Weights of a small transformer language model.
Size: 10 layers, MLP 2560 GELU, vocabulary 32768.
Architecture: learned positions, no biases in attention or MLP.
Training: 561M tokens, 8561 steps.
MLP neurons of a small language model. Each row is named by its layer, matrix (up: input weights) and neuron, and shows model dimensions 490-617. Each number is 128 + 32 x the weight over its row's rms, rounded and kept within 0 to 255. Numbers have three digits each.
A block is one neuron, or neurons of one layer that tend to fire together. After each block is what it responds to, as a language model described it from the Wikipedia text at the highest values.

L4.up1358:078110149144140111119166120115162144140146119144137134091121156164168132126116133127139150123117098117153159101116111132130092086154124164095094088157177146186110133184167120141136114205162187101120131122136154179147087085147114100165144144095170103071149136134127066090169147086175153107092121106162169180100143134123139115145162081107173104104162127086131071168163111151182087164139
Tokens at the start of table rows or infobox fields in Wikipedia, such as the first space or digit after a pipe (| 20, | 5), "by" in "Preceded by"/"Music by", and "Win".

L2.up194:120173150115118118093156130123134165110158158105068140168120117124117158064151216141165160103118095121170105095147099083140109147120160197128130129137189142110073156162107129126086156147161144085145107163189133158124128103141175119070143211136091187126189084044133137076113116133098134123140107125080152121111110204131203181145090125122197162075156144149060129154154126123147111142124
L2.up639:117196141130124135103143128122129146117166168116074153159122095116129149070142205139155145098109085139156116093143087090150104126112166196115136115152198149141075153182123116130074169153166146088129102162188118151115108126142161131084142209128101195123207063050151127084103136142079142129138096126084146124139124199124204162147080128123204159069154135161083130154142134118140115136112
L2.up710:107199138124122134089151136116117155123159160115068133167114112124117165049164210144156148094127097141154122095144085085149106141109166210127140134144191145150094154169113119116082166160179140112141098149176131166116135119150164129076133199128103210126216055051150112080102129122084140122149115139078146120136115191121207174150079133125216168069158143145070139162151126113144111149125
L2.up1203:146089120108088153094127110146128137143114142157129145162153118133112173058102173121091086179135077131176104168121096111105134108111159169129118127113110169152104158174154110085095153126120161132157168181196125186092128119102209126130124180174120166071165139078122126083127122099139141127133118119109110130105078147127157151223165145079203094065121171155098139125143139151141137157142
L2.up1591:125191143116117145086134135122150176130165156102087143198126121107129161070140189136180119085131089105124119074151095082123109149130178194126121128132190152116104133181125135106094165155177156125131115182197147169140130108132173131086146186126094173113199052062144109083097130132103122144126112136070159138123119179122193154152091159118206166083157121115083119111129147115171098135113
L2.up1925:119194158118117135090141127101145172124139177107100133189118116096119153072135194129168140109139083095152107068152075083133130157120190224122134129133177169138086117175131136108066153170183143114142103176222135156107117097142182131104119201134101193107204083051162108081115130119099122145139127120073141132126114196140211162159100139103195169092153150118088116128128130113155083131127
L2.up2172:128186146137126131097145137121154177131159159120080148184110106121120156073138180127178130091129098097146104089154078080139110141110183218118147114159187155139080148176125139104077161150186147125125092182208139153134131125120156142087140204140111197122179047056149118080116152125112134140140121119080143114128103187136196161190100150113206187067154138144078135130120126108152109122112
L2.up2399:121190141137133127105137124122135163121151181108084140170099107136135144052145209131169132106123085121159121077139102092129113155123174213125124119140179145135063138169114131119073149150176150119136092175210134157120128119136159117092114194146103198114196071051149122078109130133106134125142107126066156122131103190139209190165106132110202175081158126135075129134143122109146109134113
Later word pieces or second words of proper names, often in lists and tables, such as Edhirpar-atha, Helen Donovan, Granville Gee Bee.

L4.up2128:101130089116078166100133156105160184078141050158101101141161063161180149161153110135093126118107094044112083153158077124117200153152148162105115116123157187126114193145104150157073123168196152166090132101171128091168171125185122149151120188100068123107111117151173124122122187123171121138130112190151135120145160127116169164087124111158131090077174162200042113170098129137160101142151
First piece of the second or later word in binomials, foreign phrases, dates and coordinates, such as circum(cinctus), lat(irostris), September, 34.

L2.up178:103159146108158118164125098124158196125118130133168142164113129095168147090165134148138083131160189150173142113139119112065111175118146122156079130103170140091182117121129167118137084099112115159108104106123137067198183136122154119110161168137147146123103107135150158177076228181140121128162139128167140077080113066137103121132134125161153131114073102182143156128078104136151165148180
L2.up344:127155119066158151120143134137187160153136138123099145177110090141121146138148182138149121118158085157158110109146110130113137147142155163155080115105150187104156118139133142146132177152135140145131105117135119090174108135176161147110158181188132163140171063137166141133071117188112129130126150108116110121133155128122103156113164140127214098115089126162105125131159135138114144156133
L2.up838:112167099118113151113097122138158152120159127115098129174095122120103165084119172124165158136131075142153115107130075084118157119100157196155070082119177160114111122185123149101141196175214157135122128199213135124144105088127192119119115208119118182094169089065137129082093103122104121124140116142088151157156121157123158155159125132107182138072147146124115126144149122125133128151117
L2.up980:136130135143118100170146108129157127138150139126137138113092102116139189151143092148146089147064133129130127111142119135127092155211115135178113097145092131110179118160157162132134101104120129124179071120188147091180128131151172138150159166137113159054131170178166194166112133132202128162186174108126099126132116113141123097122148153098178135104148168143168103122079130154095113123177
L2.up1801:115140116101116125164152109139144158163135138103123159159116075165154170103133135138123112132121134120137114092134044128092099103168154154159125109141189176176207119163147131115126145165159112161141108115198112087177115141188207127165129205134083125091134109132176179141125148153118124143138095136123082148134093115120129129111097147107209110084110128165172123156106104151118124130180
L2.up1979:138132102099109072140134117156130139133109148161146134151079093110162157090123078122160099177073105126161118123121118144068135171150101137145074117125103136100210110138136116120174137124164158141124068093201119085128163136136123137168140201134112139100086094159162186125134193145151132149165145130116091116132144099134120108131202122147157154090094110173137136106084082159115114200148
L2.up1984:123124153075121110153097122124128189156104158129135175160104102154162184079149131136125082198130137124154100083162101112095132125138116135160101081115148166161178134150138173114137105132118096122182105084181094058139132130170161104131129169151119165104137154153213184138127161139147126141169169168089100099144136154101137161165133129125161157130137174151106099184086110130093116181185
L2.up2520:134136101136146123094156104167108095137086135154118122194100089157135233082142147128111102122164077142145126099104101118103148112117141193096087081075164119140077107154112126095166171149155126177119149184196108155175117090131156129114160200162145198065163041066136134082058091145087132121164096155104129116122122142134124121171131142149182102081141150137113145073160144161167129183188
Line breaks and other boundary tokens in Wikipedia text: after headings (==Career==), list items, paragraphs and table rows, plus some sentence-final periods and table pipes.

L7.up399:146172132100138076137156112135161109128138152185174090109174155117123125069123165116103057133102129130181114085129140149104144147138122117113110129107135179137135138119104191116101183138166143137135193114143156115161126113127136032166121103165144116135149136171122134082135101139155128127127087141157083138118088095147128113124129088175147143076102181120131156122179145074171116146112
L7.up730:126129162118161118052179112103132034118228151242152138142071157109133083160121175102112102170110174149149127146150164143100152116138152135097094137113167104079136125107104119138079114162141163132091153104124144146153155118115157125152148141089139160113148052126093115217123095142131105178108104138154111139084206168091127123113137113190135161110095187116147155137173111114085108146080
L7.up1107:085152095119168211173159113122206119142115170125107124133137179218120133168116114143102099130121131089195100120130127100171141197130129150122127113130096130085164088136176157071117080170126184142160115095149069181150158102114153145135165111168126197140130092142132117096141080155099078186107168151174113120086152102122106098151146129124174068097118105086145091147136123087144101122169
L7.up1672:070185166135107081129132133113158145160186089121150123129112133163110110130139100152113126119162141068144127102149097125131145116118125135159127104162085152166138151162134136098124180160176084116106198152196144137102147118114124106176139176111148088093191134114086138108124130105185101137122117111090143133208112112051135126163141101138150118157095104121147066171148089160090140193106
L7.up1763:143129145058106172139146114097204102169140127167169073134127135154131107136087110117116042139084115104125137076094133109099129149096127150135111164067124157137146109145117164099154147164157143111136170113125061144124130149167155150129173105115157137152114101129158130090171130186134191128145139174124108158124159111108150150116136112197174122114044121122173184122169103072191079147189
L7.up1985:112183168146126136080182143206176128142135131093127094146137138129126143161088139072156158119134139122159139209115101175064136128156180105108161128054097131095076115152184120119076046214172185178197091140164120103187090121101141094156132182150119126093138106155097077063141116159143093133132168154126117112115091068103118154121110116176146136071120171120119192184170152121121072174200
L7.up2185:097120167079105189078105060119202184171130148143163121133094131111188142120141141151129103127155179129130106126095130143139098136124119136108142112140143112118153126157113171124146064163089107130158165101139150166239141196134111103125116102094130145083161062170113121092119109129151123099129087078119076130165140061085149125125097136145128140132106206143102172113173110138184104152148
L7.up2385:155149121097151056112155124147151085078154093184161115138167159163169096069126168119120065162105134124124074127132072182152099140111117113121129152149134138115118160168162190153143108206152118144125110134134136140101150141106119094163131116087123150123188121186129131120117083148146110130169135139149135109140156160110123148098172122116183074087138143096135131083136186120143071187135
Digits that start a new row of a wiki table or numbered list (track listings, squads, results), e.g. | 4 |, 3. "After Hours"; also infobox dashes and "a" before degrees.

L7.up327:102118114123141101106122151143099127083126114164161122164076110108054139164135114161152106113115129175120139151114136119143106105132092138115106210108124101178173141116127130194146162174174098141140090146142155110169137145118115159125198108117154115162138099159140044073147161144069139141118146139155152148148140104114141152075141140147135124183162104130167118145134082118184092097125
L7.up1151:110131142133122131115120099109163134082163086147131125163143139050132113135099135142093176116140060151116180145141120065126147148148125185095172161156118145105137112123133141154067102126184126128165110132146154139129164135128111158101186137110139112158101121082140151122163212152126079164129112118109134190146165108146119176187069142167133154110148076094139135075174164152140191135135
L7.up1773:168175117118127121157095000104093125175131129144168092161145131109144122142153097133140109117153178127144107153097147128178111168136093093186140185127127135158152076123182038109138113096158141140142099072127116088074133106116128155098106093190166126153109137115138096104126149167089112126131117096117049117149115134088127124137142188141100079184169094092131154082108106113127175173146
L7.up1859:064115111167148140139117248056117127060111144102153172146093108156080112137156117087167147136115132176132171150118126118145132072111100219158122163113178129156184169102124098156155135105164090142122084150143165142119120156130161168110152119142132137123093100140144029123135158108157125173142149182150155154102073103135142124130154108149140132195108135128132118192123044149103068150135
L7.up1940:136114066160161099170109060080124091110144090112155153149188082106110122119117079162077182144148133178153104150132166126124109135139054119114149163152125100143156141147146154131094131113114088090084116170121126128169056159079147160100150132142112095147140174149096058119179167186102094101105109105148107165180137124175092159141141175157115067179133104105166145124136059138133169117147
L7.up2058:138172174156096113135133029134143152113153133172152183171085154113167076140109121109138150173089113111194127146124103118193130145152127131157186150128125148149117105117126135063067119125170095147120091110145137184146143132100156124134170112145145093126140148127069106116136172129120123120132185119027145124143113157122155130054143082151171109109129062105103118127135092092128154145065
L7.up2395:121117125140170121174080103123127125108161135121179144149135123130139133150161155126174088131114181146098096129164180167078138090175104096119166125158159154139144139137117128128109095137105066156180053076140124171176090102150108146167084015112158113130124164122136134116138188143181061116126153129113117174132167086140145113157180135150137099164135108103117149096133121144135149133110
L7.up2480:161185187170144185127102086122094162112150169097163143120106090155122092121153080156202105146084161110117065122130148126154082214160128123160119163192157100120148104156101085138137143105097110185153098110142063090176090148125100127105145045092142084143118178120132127148138197113145109073149136151091117102119134201082194133100185158121138117153157118134094086122101099102096174121111
Word pieces in the middle of rare proper names, mostly surnames and place names, as in Gold-s-borough, Lev-asse-ur and Ho-ese; also table separators and symbols in lists and tables.